{"norm_place": "pre", "qk_norm": true, "init": "trunc", "final_lr_fraction": 0.0, "doc_mask": true, "train_tokens": 165600000}
MLP neurons of a small language model. Each row is named by its layer, matrix (down: output weights) and neuron, and shows model dimensions 128-255. Each number is 128 + 24 x the weight over its row's rms, rounded and kept within 0 to 255. Numbers have three digits each. A neuron's up and down rows have the sign that makes its largest values positive.
A block is one neuron, or neurons of one layer that tend to fire together. Before each block is what it responds to, as a language model described it from the Wikipedia text at the highest values.

Responds to: Table header row ends. End of markdown table header rows (newline or space after the final pipe, before the ---|--- line), plus some table cells, measurement units (in, sq), and word-piece suffixes like -st, -ed, de-g-ree.
L5.down39:153127119132114117129144111122112159134120144140114110153134105101112135130106131168108102126127145128141144153134144056103083127131114121128144140164130134161147088112165114139153131141101122100139096159141112123096149066139139110127105128127103089175110152145136167130121128119120166128126154122077125112101121098148141117148086161177176149181146173097142129126161138154131126136145
L5.down85:122100151132129137156164145105124149163114139131135115127110162156135145144144096175120142157125091138129157135155156137132171128155109132132126105132107147136127085160177147152131090131087094130149134146121100143129076087117161112129137119124121103124107172122128121117147148137122134127084150154107096094122118100062176107158072133100111158120110129135138105136099116114135140079125
L5.down141:105108120154125113117133127157145146113154131135115087116110147177109128104064109154170096132104173104149113119158137144122126144107149101139106148110127100144087178090089145164125125151127079108094123108107139147109120173135082107117069137149139176127152104127110096125153121137106124141183129127111107174130092120120138129149144135114144166113078142102155126141144128125137102116133
L5.down150:110136156103178102138113130112148101126118162169134176144138133124136134166114117084177137119104152127166101126140111114088100153160151164109116159112109115147150101148090143125125075146117123159081095149153149121139103138126120100082106114127162103135125124147124125129181141128152142123126159138094122120149131142089156147132148144101098105121142171166125085086116190134082106106125
L5.down152:141118146172124144138086128102150093097114118135121142155086120120138110087126169198090101138133106152129150107152187121117144120121156100089153131144153158143097101154149098147124162105114135136127123118102113108111149127112124160126145124037095164132120169144158105157138125181113156099111160165118097099140126112150140146154112103112130106105111093128113097137118089112098126109095
L5.down183:147121147156105164134124206132117151078130156142107158073147091129184153197167129102153146166141163115111106103112101134130148140116130096147112074106083145149138081110117104108143094095162102114135106106163105116113114131135129114163154150085098143123130169110158128131127090089091151126154144078148095150115118175117117130144120180137112107129076133149117132141144118108168106138107
L5.down188:109117140129147145132155129120126161147120127115124143159138118124144132137138109145115130124151135135152055136137104121115098116111087089158092094126122086165116099085126148144089132162115123082132109066100098138119117113160081086121153082127140122137155122107158131126126141125120145154120158143105099122131137147124115121158137138137112149153114091154168176155151126159117110131119
L5.down367:136122132129149143126133132158131136107178132141074153173153120126187140102148133177128136140119131175135104144142104111128136120132094154166153148077116073104133120136136175163129135134111108179150121124152159154130151159154176114120157137090124110132131111143110110193147160110125120131111117102141105106149150133103155161143114136103144102140151134103115158145106128134123119192103
L5.down553:168112155140154118125085104110150092133140118156094128112119126127091119096162119095163083113121178156112125148122159128149125148149116138135148133141127091108129145124125117144150114118160126155115078148099102150107125129118064116118126100145069087156163107129148143159153143115141117172102105156081118132171108095113139145148127117140136114159124140145139101165133131153152148102128
L5.down571:160164160147119140111141127102103091108137152108093128161138158120124145115109118137090131110169165068135160131126119142135098075143125154151104106108112165181090121155126118115112099161082116124140125142160140122132097118119158119108176166099113090093112136106169090129100157113135136123132136094073102114122134129145149107126170157155131159090109129138127128079112157140152091108154
L5.down575:160162143103150141148108127119166119098149105133087135111156130104134156119163152153172187121110102089091128106130127141126136159110149168111135091152149111128096113117122108116127128107127137174149083080133101095149135141120134121123109131148147139115155084147138117147134150151148147135162111137142124118093113121130093118134097128111133146126116119144100161104101115135122076101136
L5.down584:115100117164116108134118143139118091108150169112082097175079108107174084135143091177153123143156063097135134143137120141123108115118143117123156113127107117124110155120129114132129085084122125136135162107141143113135103165140117133102156144119152111134159114138100105126114172164157157121116089164130139125106126108095164090140104138149143112111094103124092137118124140082129099092140
L5.down596:144166107099157135124139160128148104085132118096149128156134124157138088140123146187141102109110077158148135122170146095109125133115119139134166154119054131123111122146121132135097114083101187143119142118147136134117125103118139110116141154163139120152116097117147109144110119120169112110116151098132137093153146156113120083141104132120124111161123084113124151115109109131139127159123
L5.down644:130149117182114183125179079105125143109139093206104146119100131127133113123134123108121121120175117168148102117125134136101132137129162160106091141118116162103139151124146178100179119104114095123114124165161096145149122142155105108121166117080118118103135146138125129114104129106115166114110127164136146100116137131127102135130142122170162134162094104159137117140137118123098102112147
L5.down654:139169140135125130134142176111148171125127141124087126178139113147108148093124132132130091151108114136135072122123130110145142147128150156092122130118144140127110122142145122155146165114108099109141142108087119143137105146115111163138159108119164107122121132165116133144147146119093122149133133151116138155148163100107164138095118137168112111179084150093121152138120095128123141081126
L5.down668:142168091112153136132103140134166157118159089148119174158126121117155087160096075144144093146104166128116109149092100132092113117109169121134116153093148127114100132150130102144140098116116121116135079128136127151131129120147167078116142128154172084148134110158122142099136110192101110188140143142118138149129115123105111087161121131123098092131122169126124128132153171117096100108131

Responds to: Verb-completing inflection pieces. Final word pieces that complete a verb, especially communication or transfer verbs taking an object, such as inform-s, st-ating, ask-ed, g-ave, den-ied.
L5.down11:148115160123135080134140124119121138166158125142156122146095097132137137143131156073139169155097149098128155129126084136125130116130107093138114128128178134113099136141079144128143134111116122127129065155179148118107134112131143114104119145139093142167152155102148149081106167127163138127165206147155128099088102191098134141143139163118130136088094146097096152153118143124116114136161
L5.down67:135139045107134159123098131125125124124130140156133178146154118127079131095136146114100142145084121098137138098176176138120141138157112140137139134123111126099117143129119138149125105151078144095107124122160122152123131103125114114107141131100148123162072169134139081126109161130124072175078124136126122129128099106147127157122163122121153093140150139087106141131117110122161107105095
L5.down139:158145127141118147125157113123156126166118139098122115126165139109098122133150090130146164137141114128138097154161134137171119152142121146142148094083155167166089168138177110113106139114137118145107126167094092111126143121145121126152140164120109117089113142131130098095084154111138126118115138179169136084142098108169116142139137105149168130134134151136107090122106090119173163154106
L5.down175:136124141135138131157138142163119105119121163075136136140160139152093171137162084069121096103125109139140120132100119108173116147162152120160161131130149119128105101128137125131086108146166126110116139091111131107163144122145121095128101123144147101130149147117130118155128121117145090137135083117121121145095123138128149061129118150105133152179132159147098181109066099094091137119081
L5.down256:179100142115102136100132146176135132093135121130107164153121183115119121069137114143105151136103132133139157162140193126112106128135107139125138198110093107111119112164122126130125121149155076158145132089139104114221150107137114156098154088108121153113162171116111134134106156113134161133095092159142123110150091123097116105138127109123105108145145138127145106169136157126123138161115
L5.down321:077134117104156143146122141142178104130158143118127139114123131114115145099130120123151144097152130134140153123135126147110142140110102145143070111136110107156086133110106130084117164170120141097116140147157116149127154117095113124116119120166156159094153156128107126094135174133175139117166092130118122141113136157094118105146126121122090165108167128110141126132095115145089075132102
L5.down353:129104110113114191152083143118121150126139140147126116108138108114136125138135097087102108152130151123133117148092114117103101086108168111135134120117153130145154089146138146087082105110116153120157133113138133082135128125129121128100131126111129107133132097129160144174149129146154133087106107151177093152155159111135099141116094145118166100139119154085120133130095128154098126131179
L5.down406:141072152092129131130103123123124149141122148141151087138163112153109112115088160071092116150151143107119139150101138101126139117166135136115131112156129135090095142135143131102141172158122142174089158132159138120124111150155091123188126120136174146099123133087142134147167104101115130090151126106130115106118155179144171096138142146109103113130123186164093131129102173120132116165131
L5.down409:132128139159128092144125167103114145146136164134112161120099118128132093088110082116145125145122107127114135133129142116119130141154137149149154121122111135097159118135162135163131172120131134104149103148162122104101161108173144132136109081081085106152138129096118165145122150124165130124133147143127149102154103142096111156170076109133152180121150170118122144094117125093102133122146
L5.down538:142146105127107139155124113134158079156146146129105150162137122151144106151105113161146129137139111127123147142086111122128134113101191144144127148131154159187146155066148151170108166164109161096177138124136077129128143142119131139127174132113096099115109128124110096110171109125122121170133145164180139138151151195113067118125118113167120134119098143176125133150123142099097140093115
L5.down555:099105135099130077151116119158103117125110137157103136101152100123108085098158134146119134104139095134146106103108125108167103149140112140120139121122131133127093121107113121130127125091126153158161081181127115106135169135182089143160140163122138114102121141183132101128138127148146144150159159136143113126162156063113106115092156130096130167156097136142126168153138101116115174138134
L5.down557:143069124108139094121129168124153135128139130113115114136111120140110090106145153147144115109144125118152085154128119092139164090139132064138102139150109144082099128118142122105111126135127085117094166088090136140106147118134103122093154147145151128128140055118092165102152163122133130126152064114115126123177135131155156118103134146153105122146182124172102097091161121151125147135117
L5.down607:087136108106125145148127076113126116112132118107143080081112131147122101156170134084158126137156134120129126114143160158140116146107094134148123147082135139175108135125154138147090133137103157115166130142076128135141112139120161123123114167109142098120143131107148153080110109140091108154093132124145102122142110092106112170146118123161160117203106103101124123137150082128148184111122
L5.down626:154138142125147153118143150142126117109138159133092157124121106131121150161134119152134136116103121114165113144145097130149105104131119152123150097119148101119128157117091165150123132120096121105127166097088103099126159134138115152123114142118115116119138131132154103127133150115155129118117138104145133137086118083134097146110151113178134118208144155143148130164139082143140137088116
L5.down647:091101159135125177113091118104105128116148131151172151129201142131146156156101130166099116163070142108144115165117142131136139107122123095124083099127102125130102117122111112138105144143112140152157144136142092140149099142136171101114136106163128121092171160156122103088155101130143118120137128094136139119073119085103100143113138106129134144150085142137098127065132145158090113129115
L5.down683:123103137064112134130105167165092147110109168134102068134180090116192121140113121084135101117141108078099144154130161137125110125145149111172124062153146154124117104168137107142110118162143113113134102118134118136120095098128102122134143132145161131109144134146128133097138140117141124097120152132157147155161115153090122154141119151171130141116082127119114069093096128141177132075142

Responds to: Table header ends. Last piece of a column or field name in infobox and table headers (Year-s, FG%, ±%, N-otes), plus scattered word-internal pieces.
L3.down319:118156100078187120161164122107108118119072126119100110164138096105144106108120102072095159128131126114138165123088135161126133094127140132138101156131160150134114147143126123167128157151152098137121141126129115094108107101144129148111130086191077120152152106105154100134109135128141107143141110091139174145103125148147119125116077132091137112150154098108124135099126155141134110116148

Responds to: Formulaic, predictable continuations. Tokens in rigid templates: last seconds digit in coordinates (28°42′09″), "of" in census "median income of", plus some mid-word pieces (ele-v-ated).
L4.down227:138138166133172130137110177095181148080096149144095109117130098132136177131118119115175129088187137144143105137125158150102088081107143154143114110144081160124154142136125155101132121145122121167127103133090175115098077161121149108114141089101125146116111123137138150147166115130118117156154077091117142117105122109136097153149172172112123131136170097152106162143128157164118138111119
L4.down238:119129089151163116122138111095148150093154144140089160123082125136140072108151085135114165098159130178117131120102137095114115171117152120131118125158120097137147159116137127121084134140175138131157060111107081111106153166154124092132126120143144106147129141133165122146136107164131118142158117115166142158109120128118123121112127124120111138092124105111134115149147167140109146121142
L4.down568:089132135150165144140101101142143166140123142137109148154177125176091122144096095166183159106144145122142126152151149136111098131136124093163133140108099126142078117129129140139103136117118109111113095126155124122098117081131131151149121177104149158153148121154164099180135143111123102077121116190090124126126124146161129113157103134111169141115133099105106156139126125108133136151121
L4.down693:163093169114144124143156111112133132165096133105125150138104105142142151106109111080138185128121121114130115121139120163140122195146143156123136135114101133134163152102124127118146120108134118112110147170150113077147147126119141095098117086132157128123145119122113139071138094111112191131108117132116138116089123102131107148104168080104083162100124134107111098098093146117151146159162

Responds to: Transitive verb endings. Final piece of a transitive verb split into word pieces, just before its object, e.g. g-ave the, obt-ained his, den-ied him.
L4.down27:097148140134143131134172123086130127124144145118108128080132127165098156174155128118111142131119117100167102111181101169133120097134149149131116115103148127160096099146108133143104181093097118140159139128102132100175173065136152141097151114121115099133104134108103143126133125114118144123098101094157132125133115116109088135095124153148160099170169146107147125149166082168110119123105
L4.down234:101142118122136138136147153131082131071131136144139082114091112138094173132158102133118139147096148143180133114114123149116122124128158071108109113153161141123107138116094123151099097126054096121158116126156172115154095105164146125140143102112153145113129172132123148123119117134134150180127097135139158141132138138128105136140124102117182112110148128144102129169108087145124122131164
L4.down661:134154120198136147089170118127108129105122157157148098139099093124117130106117123120152126129104128118122145155146120143141137132172155127133156077119146156150109120150134088111124172145090081092079136109073155107176164129137141139145176120136067127126093146136164110089132139136115089124105116124126106100115137148138132092135114177145116125126087149098129104140157124135152156100114
L4.down674:094114091120136138114089148117109111101144116134113103104137150124127115132152115103117120149128130093156164135121089114146137110143118109132120132112131125131141111100068120114128144117109109154093175117109110139150165145166131116135147156095129147149094113128141147135146171112115118106105123114101180159143074156188164144128145132114104100115144130128090147140162140125079130112076

Responds to: Finite verb endings. Final pieces of split finite main verbs after a named subject in narrative prose, completing the inflection: crus-hed, inform-s, discov-ers.
L3.down661:107128115115130105124131131138098126103157119147128150047119128141100134185148144085117126181090133131139100139116087153126107105147114131138152084120119069146125133133105108139145123113109120177134141112111152102141133155146140117110101141155107151136144112104135150109156120073125136124116096112169129132154145139145126146122155118130131112188141145147120132135123101134091140128139